config = dict(
    num_hidden_layers=10,
    hidden_size=512,
    num_attention_heads=8,
    num_key_value_heads=4,
    head_dim=64,
    intermediate_size=1344,
    vocab_size=51679,
    hidden_act='swiglu',
    norm='rmsnorm',
    norm_place='pre',
    norm_eps=1e-05,
    positions='rope',
    rope_theta=10000.0,
    rope_fraction=1.0,
    qk_norm=False,
    attn_scale=0.125,
    bias='qkv',
    tie_word_embeddings=True,
    parallel_block=False,
    init='normal',
    init_std_qkv=0.0158,
    init_std_o=0.0,
    init_std_up=0.0158,
    init_std_down=0.0,
    optimizer='cautious_adamw',
    learning_rate=0.000841,
    lr_mult_qkv=0.5,
    beta1=0.9,
    beta2=0.95,
    lr_head=0.00464,
    max_grad_norm=1.0,
    warmup_steps=202,
    schedule='wsd',
    decay_fraction=0.94,
    decay_shape='square',
    final_lr_fraction=0.0,
    batch_tokens=131072,
    max_seq_len=1024,
    doc_mask=True,
    train_tokens=1064000000,
    max_steps=8118,
    dataset='wikipedia_en',
)
MLP neurons of a small language model. Each row is named by its layer, matrix (gate and up: input weights) and neuron, and shows model dimensions 384-479. Each number is 128 + 24 x the weight over its row's rms, rounded and kept within 0 to 255. Numbers have three digits each. A neuron's up and down rows have the sign that makes its largest values positive.
After each neuron's rows, "fires in" lists the words (lower case) most often at its 100 highest values on Wikipedia text that the model never trained on.

L5.gate1012:135074140101136132121186133140110121127123169102108099153144152119118147097151126129138128098140129113155109153082152166090150094100164112150112147114122167113134151108108126183135122160145126091112079105117152128122133137187126123104146145140111112102121106115114118127121094102151124162
L5.up1012:102158092174102121122132105175144114167114164117107127112133093147162161115133132094128156138135177122099152100143114188175155105166137103136107125114140101147163160097073113123166195107138170102143105152160139154145182153144176098148112100153144121143133166111118175078152140113122157087
fires in: "an"

L4.gate718:143150127118100168110134105095128102099143141161167121109121084139153134114100158146149127095113137141107134141080092099079114153124144149159108155128150126121108133141150137099145135139113143144163064128112125129142093131141100093191106134147131121105124140112117110152054145161122107078
L4.up718:110148104062121124128131120117107115149098148137158129121130130128160036149126157118126122170144162147092149130108089111125127147136107147150134179100130142086085171144132157133150096153121097138103137106100125144163114098125141110135141136159164138147140140184172115063095124158116133112
fires in: "on", "upon", "at", "microbesonline", "from"

L5.gate112:143114127100156154113138137128155152074097150160127141105145107107105154138100148125086115128134109125156135132134080144111136174110171114127122106130141070113133117120139140117111127103134086141175134135106152135085147195130100107081164121099104133152114090099133134177078133119102145120
L5.up112:158134123110157136117148190151101117133123149119126167133120114130143138110124103142114139158105114108120113126091114171117140143128118104131115138132104124146092173158151112142141123085130127141138147125133118133137095157171105135135159167087126112131125120098105157115051149172134162111
fires in: "following", "next", "final", "previous", "result", "past"

L5.gate549:103125113103170087152123150076100123151128114156175141144183180125104102157150164098136179149143135076144130123116131134131084155146138159121135119114132072157113123102135118101145084131119129126111121102151130102148106109159114136140101152097100099120157132105130110125121169139133175114
L5.up549:101096121140138154137128149147115150119118118144105123162144115141158097093093116118089175160165131103149101078109139066161126134146186132101141126111162143126109146162144099084119114158147118140158118156104140121112102184140154115114081143138093112115073109141131087143119155088119132155
fires in: "than", "about", "nearly", "almost", "around"

L4.gate247:114115132085101096148133104155115137131148176111143159130127162098128105138114119112139121093165099103142165136142140173100125098155141143134114097106108142149114090123141138149144128105196118139141123148115132125124141137146105138111111106109148150128149157106145138102148130109159160120
L4.up247:124104116142122098119123093141128117138115085099153115082170133140132112144083168111089124127113127092147138095150154150112149182163104157100139141147117092144157104126154115130112154133156141134161131131102155115115131151152103164106125113148145134126117119111118129080122094109110175135
fires in: "first", "best", "third", "second", "only", "biggest"

L4.gate855:144100123165117122126113116118118155121126105081113133181138151156118199155147146131113111101134138112108123120147123137107115126114130149177161129179135157116141096110151119139145087142162129163134111116085154123144158180119109113116149125107130102129114113147161123119116152140128107170
L4.up855:090081102152143134113153134103179137109117081128130117113171128169126125130148135143150156107121128142065155105142153149138141130094110173148119130165108123115119132134121123155091123124069108094150128101138130092130113177119145148143157132097125093091102136150142139087088137159092148100
fires in: "only", "never", "last", "no"

L5.gate649:115121145148124165117148110117094101134112128147127115084110169083108120144113141120113136134062151153150081124135159125139110148149150109134175109134140142151149132154105114123093128166147166111126168149126139154154155154139131147130103164145117133107099112112183126169132117115090143192
L5.up649:146111167135116133121072185155087129161113149112135125106121150165122131111146165147099142088087135179117144169153106141105127122146108138084133145160107130119115216161121145151137117133167149094131136158089156129104144156137079130077125150107102118153133144103103112113089122140105133187
fires in: "2002", "2001", "2010", "2009", "2000", "2004"

L5.gate1076:107113107128126102134077126094126119151123129146100115136090157144121148129147157136096140142106081111148122119162080106083147093155130139082109155082138076085067105131146094185141115146171094106155115156074170127099104159163119165148132114192107103099117132149134102098097129176134155170
L5.up1076:136121145111100128130110123133168163138142117101135108106132121101158128139111136115117120132112156069107123140136158142134169103139102184162091127142150129102120184141108165139121103136108144144119123109141140188157106128126115142119122104137100166144143147140139136128131136075099111115
fires in: "major", "main", "large", "small", "significant"

L5.gate753:116086111111155125164171135121149135143168139097100111148085121139113176163128116141132148150141130105151110116134128102112136135146081124188124093143145124138125158098140124125110161113113121130123096117147093100132136148117135184092159129096156096132118114139109102132110138106162098134
L5.up753:149123119131133160113159149153109122117095112153134132126106139103099158124148130147113139117114164165139108085160114165114088145149116095151149124137116099157173145149161119184140105145137136113163104115113120111116154138076140121104140139135145091156096106105149140159112128110136127122
fires in: "when", "while", "time", "once"

L5.gate740:116130097129150098099153110154164125122126125099137092106150158085103206110122157105090141159101155132125116110141072119134135081122081125124164135125140152149117113148129135113089175113152171120147131135117103148148128180109078113116137114102125155090138130168119091159145142100090181152
L5.up740:095131127178158177135151134144130146116160138154070139108130104132103170085164103147121133117103124166138126135089067120137112156082155132089111175128135106118133133151155138139125100177113109124112129135088126129152092138098148111097131142151140104112133126144144147130104117101110138176
fires in: "s", "its", "late"

L4.gate519:143148119159133144167121102107145127109107153152137141116143128115077141142128124125126117120095113112128115130152138147130115128112117144113089137099145156151091115154106153140123166095120140142141144106142138131077137129096098145166165152127070114125128142123112119151125127132164112141
L4.up519:131130077156116147131096124138090103127155097104098177048161154149104107161129111134148124123082101160142150057151103128137128125119129104143138107143114139139129178160113110175107134102119160134133149148141143122054166147119087134108111137086154109161124161137131103136134164189116152134
fires in: "which", "how", "who", "what", "that"

L4.gate998:120111147130115099128147149153145113127126104196144087122104136119106165145108127156152138149116176135118109095118125149130085131099146128105141109119118104137101125124096112133103128118102124191134122128152140142136149135103137128135136152085142141168147147134131077140157099142145121106
L4.up998:117163177118125152123176142090111107128155146200103104140128132129141114117107143100109115147109141096130138128103118074124155124115170153130134131122143144121108121157122134123117172168123095140139120144095143142136138133145105116099126143118137114099133151115142132168101124098124176137
fires in: "the", "before", "early", "of", "late"

L5.gate699:123124133093127111155125145121136152075138052139159104155139108145094102129146130125134103109125149127075102100172151146086149153141141138122088148146141167152137139157054123081105131142110156135157162122118132088152127132159138139120150136144136093167117109137111124099093143118138132102
L5.up699:148124172100153145123122108119123127120129075123151111132129169102130127152128113128144116139071141142097101109138159117142100155110102117128174083109143103128139118129164093193118138154130071123161140076137159099091153109159120138148139183152131124080145157113127106129149158124125142166
fires in: "the", "when", "as", "how", "where", "way"

L6.gate1129:145126118147153162102131164176115126108147118142167170133131112113103114100153141119132134103189118152168083123064137122134161120109100152152136117135118101107113095146096167149119126157137151119156148080145097121113132150106107134182069142099103139147129107120183101148076101114133157131
L6.up1129:128144131097134150097092131129155109121124150175170140187088123101116108144108141110125103046126137168141164158118136119115158061124132131099100159120128108107091121117111172147142150090149142080120160133143122144100100129145137124148123181110123122112158179112145150101133135150102142065
fires in: "he", "they", "came", "its"

L6.gate261:136134090122125068077179099143131086082150102148094138129161150090182135110121132136130147143121115107079118158110141139118140160131178114138122139119148139122133095124102130173085140137167109125167138132102122150119120095128143138122118113134127116092090115109109128137136147130120103120
L6.up261:176127124174129122123106138088121183136121121114090138115149118143070134138093158129177172143130115119132105151090126137128160126108096135118133131141104155116137105148151133146133141146111157104148128117158146105150099083122139150137160133136118118133137120142093091127121139159123157155
fires in: "third", "second", "main", "fourth", "primary", "last"

L4.gate126:052129133114110129127144107147153149155144097112133115104164147109171152129096106078131175113110140143123118135142100091128136121119191141119127162135106141114103156130102119107182141137130111140128100162162093101096163143140104108109161132129110150121096151137124120121135149140126139117
L4.up126:123153109065095143095082131076137087128108108106118143147127122091145151142132142122123125129080142151092118148130126160080142178157104169119107174153134157117136155094121138128154115138123157160146116150115110160118111149133128141092166153141090144111106131119134104139103114138087133126
fires in: "new", "main", "team"

L4.gate36:126096156107129123103138104132123164100135115133162096163135139158082143128131132133124111131111126126120096097099150154108124137125137092136107118127073066153109127132065161139153091138121126116166179149082138102181130203145090125131144130104109130123130092099160143149149179117144167104
L4.up36:117137115112178133124122139054133142127108162151158126167146100126102124136184112149154150094149106122111112111118129137133151143127112139118121086107133131108102120091111108135156118139118166176138094110156107164184128123150144108139146193107070101114136133139140141183130135096148149075
fires in: "after", "first", "next"

L4.gate374:111135160110097149140101168132099132164083169119136099125165143138117096107109139087082131066146129110094155169152110138149121138146135110093166127117103126114104153107090091174132151120093133123115159126104131147146108170097158135147123146114116082135156148110117112100134164118125155148
L4.up374:127132113139146127138151149132096115151101184146151118139147122143124133148121175126121122140142116133146133101146068121119127100106095106130119173125149132111117129097069100148166070122094142152103185157144146127129164135121112113155107134090116098138106155157119138120099100104126165148
fires in: "2", "2001", "2000", "2008", "2005", "2003"

L6.gate575:136128102160086165152154107152144111118153116110106113117153133133116168144121135101106166132141128082111091159124114126122113163149115163120116109110141139142157138142079155097120153130095144162145133087170124138148145149178132138123126163131107126121100138106141133111120169173128146128
L6.up575:141175143161090100144100139170085119143101122198129159164115160124127114092145163136136122088134118134174106167117104123138153161149145088099173101083132118116188087097093129141085171112149165134097110130125160122126141108132145124145128131151100141143161138129154132124127121079156114123
fires in: "one", "half", "well", "self"

L5.gate959:110083096109119119204172134118110136066112131115131130144140162142135118133154110096142146099132125093082181121132115134100127148120132171084116132110114148081095160134105121178137137112208112123083102146100122087115142130159142139095125104109086112175213118090103114131100110112123103114
L5.up959:152133116122132131109168110109096182069088151151090126121154111131114117174107106113146107142132110143137175093082159080150124093127131121109169109136127152123138078090086148111101176150133141129149136108117136126118109083156100125104132130124131141113134147123148134164125168123139095124
fires in: "the", "as", "like", "including", "a", "called"

L5.gate216:110121114126098158134137109113163182089111142127118109151118088126124120119075135099139136148118185162178067135152075094130122116147140121144157118137101129128144119123145161152121105167139119101115102117078155124131128127148107117110125149162106107131100121160116100117150076087075139119
L5.up216:140105140138149089110110129159102120110131095130143092120136114106097120119141130083117062123090155126111128166111158104093148124117103113147151139119121137103112127127166124121135132152135141155167130124156153119095121124131114146139140137135174137141158122116076105154130108109108111115
fires in: "new", "original", "ship", "different"

L6.gate933:146126123106113131127157132128150116082116127142121099122105141125046142136119104121126093154111110121144143136119099142076119116177130096131123124119120148118126165147133119141117132149139154109122121114120116098152127142136111137163138164130156153154131119109141103154119141145092124130
L6.up933:122089113134128159128164122123132157128136134138113134128131147133134102139144180110136163144109149152136092149150107187158110072136163140095144100096137128114127151139108127168143139120127111119099119134095107124129158128121151133154140158123163100128127137136144124113107116119126117136
fires in: "to", "and", "or", "late"

L5.gate741:117105113168124095098104118092101187161089143109158153130137136151066145122082113116099158107113148100124091170112159170121129130121115180098136139136132112100116136083125126078090118079123098130127124107131122137160091158103131135107103132102124111143139095132137100142118136102172092140
L5.up741:118128106138114131100133114133151127135159139130132125120127117179089139094125149097124142134139119107162150168104085115168140111139090173123120127098143073131123148083083103129135150159120121160151149146154198170148099131124166141144115186142110105104149115149077128095170157143145152115
fires in: "and", "or"

L4.gate1336:158095090124111121147149170168128142156134118103110140112138134096132151116133128104144133118138100129132092169097102102099108128123103152138125154149120113125118127123121116159132139155145123108135121159157138139129153163096139086116174146107154147132158139135118126132089136142137096119
L4.up1336:112115083143129128102107116093090140128127103107108153119139103141138128148161107132139144155141129164123115175097164126125116102086139125139116127189143176118125118136142095168130106116180142120163128133118117170124113106109130087139125124103107143129137152142102093152094125157172121105
fires in: "some", "most", "many", "cleidion"

L4.gate281:112089115148163090127126138119132119152121096114139137140091112102118136119128093161164141090139069123153146135137110102099096111127130128136077117155129130156167093109150146108147147116125114118097199119155123147162125106163099152149148147121113126137149145138107131153151147115121104133
L4.up281:087115155130118109134154133156106145087104094103168147127128116125133160155126103175140131147188105125105100104126112105112138109144104098140133101106123169138172131128127164145128086128127116164118082142122117168163142140113123171166099143134141118128122096093138116127128135120165129098
fires in: "only", "however", "himself", "together", "above", "yet"

L6.gate1188:169083141127129141123094185137103118091101116144118131151145152121132145099132098121137134084161124130151141141127119103139136102135145141129124095145145154148161131138130128132142139109144160139106166107172111138102096104122119123110150143090161125111157115104129154129133120084157127148
L6.up1188:066102167157126110086079152155136144075104130149133156136150109145118129114108129124133120151157074098126107104139100130135093156148156161148060077108121147133132111112121153105126130114150119150122132114142113119150152138095146127127147174126152140156125137125097114114141149157108116083
fires in: "which", "who", "only"

L5.gate1236:111129079131101138141121157142136124128126189134120130123130166158124130188113119135149167107140161129134101088132116133116126149089131129128096118102135134124169168109103137137154128116113131136184143132128107108163166128171120148151165120111113092153099121139104111159127119106133146103
L5.up1236:123156156126135139105206151178103103164113167128163181161144123112124134128097163133127160138103129163115157092097130171145085152162069128072105126142111143138126122117142101120122102053143181086168116118081144138084121156134145128130129122120127118149117125127128136151107099142098151140
fires in: "s", "its", "his", "their"

L4.gate1278:134103152119139144174167098144122147116122153130145151088122100113115140134133117117125119150162141109055134115089104119127095099148154140147092108140148093129120138120122119136090139098135127132118138076155125155185127100143097138122111112155140133114131168093193099155099150093125124068
L4.up1278:164128142116161133142135129133128130123138101144147157091115118112137112105122147121113100183180135110128148132107132144156086107150096138100110137131104123171112142135175115121106130116120132144103112078140132176156119123138108117126099119134114134107134127138168113138120128122135125072
fires in: "ger", "william", "bill", "jack", "eng", "bob"

L4.gate80:133102061102125139120141118168122124113135118160097126151127164152093109124078121143103117130148131100133163087094094134138114170085112103109122112088112132135105136110142156138121156125123099141138156175086149144168156128150162126132122082120133100144099135144166139110131115090067161137
L4.up80:161141108136123120121083101126101116137092132160070145123080119111126094124111142146128161123150102153130127154100120114132150116102158134090127097138154140070095132091105122142148126160079085138120144086134111141132102107143148078178120133143069106196166143116119138095074141146129158113
fires in: "the", "in", "an", "by"

L4.gate997:118113133175135125122104141093115098148117164146090166122136104123137151151143116121132151088117083134142128126135080113116131147091148125122075059131126130092117167084119141174146128106117112132116101142074129173137123150149104159093144162122128123154138125133106069114140145152136125122
L4.up997:091142087083103126132164186150155132152114176142115139130131138110109158166105141124156119114154110167156110104147112113128130160083109139152095093134096143106124140061109135179128110063089110117155120151101133161158102097123127130152117098135141117135146071118133151111131131172149075127
fires in: "which", "that"

L5.gate826:130110140072109143165112130157154130074117143113151098114147111104082175125152104142141138158107134099115131103135152138141092111123117136117146158097122113099125160095072117152104106142117148141201143119109141097161117115141165115181139121141129082110136162139113088131124134127142154147
L5.up826:112176123140157123134088126166129133124132102120109135135121120128179170124139087161109127141139115174146125110154096181160161115140123099135126103143138124115121140118113090135146133154126137139129111142125106124082128137098168114133065166145103105084154125154129143122144101143133149140
fires in: "be", "when", "if", "once"

L6.gate1298:109123115119166145130105118185165155120146139137175113118152124120141141143112154174141144082103168111140115117156071085116157089139141138127108111089161083114122133103117149174080105174099123104098139131118133131122133121146132107155124095138094164102136159151085131115092101151127154133
L6.up1298:101139116133099128086084132097132131130120103121111117139047116144062153137129119125133144120149150176119130136133123129172127073113131144162100150169109082114132144092132129108134113122136165088091091131135153123107170142092122173146159134156124112131129099107114066119143092161129125115
fires in: "its", "their", "s"

L4.gate207:127116115156139144112132113141136120109117098131134129104115193132131127145148134104124149116153160172155137150097114050173111132087113128115103114134140132126142180121119092147122130106160113119123100154133124127111156187112125134124135116126132081134099134080077124103178163086136181124
L4.up207:105148103131112175148148122164112124148160134129126120169123124159124159138136130108155105106097154163114150072077140107124100118174123133131104127103123084162083128156154137116110163103145158086141119115123198103113126117114120144099110131130159107157099150117126146136133149169115133151
fires in: "its"

L5.gate891:176129100133165093084152132107123132105117161161125149146154154078126121095042096121153114157139160121139137163112089148160108101096135148098130111123151116119163132127130075112119158146143098105118189126142157116152123118085135117130134132097131145118118113134115100084142095159152096139
L5.up891:108079124165132151096093114106144124149140142093155126098090133133141152117130077144133144137116159111167138146155124096124119120113137154123116142085150117083107157126092114117065097120092170115107134173109121139138114160113156149101119139125131105159113153176107133109107126095133142147
fires in: "and"

L5.gate253:114112141156093137130125114093161159128128113133164089152107165154084124147125124119109116144117130111154157130120140104142123145135115161102154117192152117087152093106130113103077146082149105144170166126104140096106125122139123138123144119135138146122145156148139099122098097144115131133
L5.up253:181121140133066151111171135131136172126125116146097122116130126144140107116126119122160115121155147165134159133129110105157164096106115103123074125123178113133124136167173125117138140135124120165143137108096099104156166099149103129188093096116150109174149129129132100110109140134148138110
fires in: "to", "and", "or", "strongman", "than"

L5.gate242:112121145118086151118113124125120137124115118114156143127108165154141145130148088129128146123109114139118101126061176100139068151122142119122112121137125119131127094156076133165133109083170105144120125088086159154133127138157190115134182139213118103158121108124130132141137133108103121127
L5.up242:124079127172107116148122072126100113123127133114145151134113128147143136116120143135145122104135135129103145129155111220109104127134125160138127161091142103156135124136067131083136139155122132122128135134161111159135102107154147115175128145176143138150138097133143133120131103143121117120
fires in: "is", "are", "a", "the", "from"

L5.gate287:106099129145104104114180137085109196116118138083111166138144134171113144170132124119167107082143145120128115153122142131117141146166119112156130139106086137145101099134121091113085132143097117081126160137157179091146122164173142101094108114126098070135104143109185109136150113136151124127
L5.up287:106157107145081175153112137134124112175103121116167110140133137146107139124102140148109136103135166116095115113100139155123177142142126168129129126113156123162165184125111105120116135122097154122137136155104147119110092115133147105160131100118119097079128126109107113156095165136122099131
fires in: "but", "than", "both", "only", "neither", "while"

L5.gate780:138064157128136125158156128128119126121100132157110120098111087146146121116142119122144160126100105089101142140092126129113135084163151112135099111150115117103113118140137122091103126129121055162136129123089127123127166157135143139133160139108142135160145099127151157147134139117129123115
L5.up780:116102145132174155149181138132112109104111152140152122140122096132111125107147146129142145135137141105115150138130136138132117073102091113122116149103117149120126119105145106116118138117131125098142086168142121142158082141146138129132108121116115149159151160125106141181115151121145115154
fires in: "that", "said"

L6.gate1012:162113103135101155126168129150140061131096115121142101146096147137157157139107077123098149129100167122105084088148087141097164169137121145077157154123158150112110115110109136155124118113129155108143140115163156111163148151126153112149157124118087093161118168088132100106079123070141164114
L6.up1012:113141095114183131129157140124139124146093145138104123135141133156121115117119123142139165138095135161091160141111104147136149130133116114115129100124134148144115129119159120120107141180067101082136148142182155075158111160165149092087166118132119110119132128126180158108164132139084096145
fires in: "an"

L5.gate188:113110117130114175149144145047143099149131133127157167153143136149120107120128142163107155120111146142127100112134110098119154161065105115188147116114135087120139140142062127157161119151138152134170140135138134097114132128119139105152145121135133114105089079129102157073142095148107109115
L5.up188:105161168124115165133137140113076161145135144103146117128136142123136136116172152151135135145092094167136100138112165114141154117145135120127123087078088148110162070104174103090114139104148105072140147144092135155116160171094147199151134129149134083098123098164075167123135161097130150123
fires in: "who", "which", "had", "were", "are", "have"

L5.gate1039:153104115120142156138103123088135127118131105110146129117167147135118108146115144122116189099137103133127097121114118107123106118129139144163119104137123126135087126120122147156112142152147157148085122139143136141107112134108130110208094109123137139124149178132102143155147089112156184102
L5.up1039:138134139088128154171142129118078140119152134156148156135081130107151156128163157145137148126111140124117132104099130134120129115135123164138120127076123122108140142146123126109135082151132113154129133135107188183147125113087135139097166132182158060106148102146161124104136188102137090117
fires in: "which", "that", "who", "would", "were", "are"

L5.gate991:127081153108185097097110083157104136122131140081105148168117104153159141137100141148140084150129129142137104094105099121133139092110143166140134105109115100121139140130087136084061126120109134150137130150134120125131151134168104127100134136139104105172120146118139135154120097094109145141
L5.up991:133112176108147146090131102123126135099128160115138131150132151088118105118164145135114150134153157108145116087165137149097121125175153135129115134130094161158162136105136143101096115163128132128109146153108173133124115110126163145142136123131097150134106155116119094173154076134121143104
fires in: "both", "all", "either", "different", "two"

L5.gate117:126110121115136139129106085172144156130131135138153098157118128100083136111150126092098125147154125130113116083143113162120151126090133142086096123132130124136146116122100171121100169089160109114146136144147121124102155152131141117092151118094085135116122077191160098095146112111102153109
L5.up117:106120140129139103112131128098156136113109148103116148133131094136145142096171161109121122153068134107079117142098130138107124139126167129135111110163108127140185119153134124153095130110156104124157098093095154146141132127138094128116121160109145123149122132118108150135124110083148135134
fires in: "first", "second", "gmina"

L6.gate1209:148091172137150121114131119126120131087140131123106123129139117135118140142130105124145151099140124118070126116150077116089158129097164173142088113098134138103109139106104103123154097091138103086129167095144116137172140151113105168130170111134126069138150131136136074115121120125135170091
L6.up1209:142140099137092129161148095123174111112143165135140157147130130105129119113160148135140090132093126136123135174115127102084136155120144166137143118104127097150149124113116104123107124133140141075100142120119095171128155142153126089095149122087112131126126115092157125117120121155091089136
fires in: "this"